Weights of a small GPT-style language model, trained from scratch on English Wikipedia.
Architecture: LayerNorm before each block, learned positions, biases, tied embeddings.
Training: 951M tokens, 14506 steps.
MLP neurons of a small language model. Each row is named by its layer, matrix (up: input weights) and neuron, and shows model dimensions 256-351. Each number is 500 + 50 x the weight over its row's rms, rounded and kept within 0 to 999. Numbers have three digits each.
After each neuron's rows is what it responds to, as a language model described it from the Wikipedia text at the highest values.

L6.up1316:514501472497479532400446445490481498517492469468580483392536391560526462554509558460560510502502397524486398528432574480498562572550547572472546517543388517452515522513456594497565481542479433502589446533457566521420479441464508559505454520525562515494516430471520523521552456540507410500
Description: Word-completing suffix pieces. Final subword pieces that complete multi-token words, especially German -ung and -ut endings (Zeitung, Kunstinstitut), plus English -ed (teamed, dwarfed).

L6.up965:403506565515488441473597548486451568537526455583486452397580417501417429484539463491418427522534533518541444460452459493428444534525493527504509453517612542533461504501513428504426503519420537479471472548521539482477566548534513549497538519603444518554491493442435467570498548434595518547
Description: Range connective "and"/"to". The connector and or to in paired ranges, mostly after "between" or "from" plus a year or number: between 1527 and, from 2009 to; weaker for "both X and Y" pairs.

L11.up1165:411593524537393495458452469456458483420543512518564494577490458367521549401561501531461494511497507569547519568461563513483499429456528446488496529497477541520548541473454489429439431510415453495556546568497504460490523537458453502460448545459408506451493497367431534434535500579547558556
Description: Definite article "the". The word the/The, strongest where it opens a title or proper name after a newline, comma or parenthesis (The Rolling Stones, The Square Ring, (The Appletree Theatre)), also theatre/theologian, El, La, Le.

L6.up595:507577571478422478551449510424471536510516513441498433528524482461447530485541527512344515483459423526530440440484556535452544470543563471566496516557531542435535651547466492535461496619503475476450429498517455408483548465531397484479461521527460493534601408468546526475534442538543490501
Description: Determiners and possessive pronouns. Articles, possessive pronouns and subject pronouns (the, its, his, her, it), mostly right after "of" or another preposition, in expository prose.

L9.up1429:581496483574510541513390486447460540530449453511645468355543485425547487482517593470618474548499486504482433550506497533466440578515564542500478450557319489429518491559504543517530437527420509448606412545464549571481447473404461473474475502530512523508544406554480530459548534606566483447
Description: German word pieces. Pieces inside German and other Germanic proper nouns and titles, e.g. -ung in Entführung and Zeitung, Bundes-, -stad, -hard.

L9.up689:387564623524394483492558494446490547480531475543576479472540516562543559368494395472435559461557521554481473490453429482494476532559441525412482469435438544539505520447539482501463513516489571466539577550456474426584492553562408464542395674507425516481518404482434391508553485409499527581
Description: Range-joining to/and. Connectives joining the two ends of a from-X or between-X span, mostly between years or numbers: 1969 to 1973, between 1990 and 1998, two to five.

L11.up295:419493514553516440460587593472476500409419525510608458593478581527446533469520418510456493460519419563500574456586454534364491569462449527470520397428452544399447483428485548558527546508509505466588516591578462463476474564541505482472462503504442442541435482472445391425544481444493438553
Description: Coordinating "and" in pairs. Mostly "and" joining two parallel words (humorous and dramatic, offence and defence); also first names in tables and lists (John, Rob) and present-tense verbs after a subject (lacks, depict).

L9.up11:530551469429476483519485464438459474488469514495479535541547499453360587443515547510484478477504458468473511453438569613449477432562550477440449545562456481462512583507466561446561450499470498508516488551426456460540541357462475547404459562493440498551523514491508545485436417567524499516
Description: Clause-initial determiners. Determiners like the, The, his, our, whose that open a new noun phrase at a clause start, often after and, commas or introductory phrases.

L11.up1240:570498474491478498519423477457497505430540541507451495466576388519595479508512577413584449486502442599558423493488544502450574592514423528473539536559531559489502424477545484565483491529447460413578471458512507538516522533501453532570468497414427436448481514506560449531418503618579429432
Description: Foreign-word fragments. Word pieces inside non-English names and words in English text, especially German, Slavic, Hungarian, such as Entführ-ung, Gr-č-ište, Sz-cz-ecin.

L6.up1196:438486577529475497516506469388520571524511440478475486472495484454451481492529525487429487540517475442592494539543506376567449512457510482505513531474504484535520514563462471507586404495436446527531483545535474431479548446552577457526510483573562486494531531560417459479513515464427488500
Description: Table row end. Final pipe or last cell value closing a row in Wikipedia markdown tables, mostly numeric stat rows (football squad stats, career stats, census figures), just before the line break.

L9.up844:510486534572518456531535494460574516405451558439507489409567590441529468472467571461516425458555496450562457502539581567449563586503506590491531487497409482494422578569467545424487587579530545506503548488536523478501472512538516601550420542570493503456496502534425505444511447490470553431
Description: Wikitable column separators. Pipe separators in sports and statistics tables, mostly in header rows after cells like Pld, Lane, GP, or at row start; weaker on mid-name word pieces and census decimals.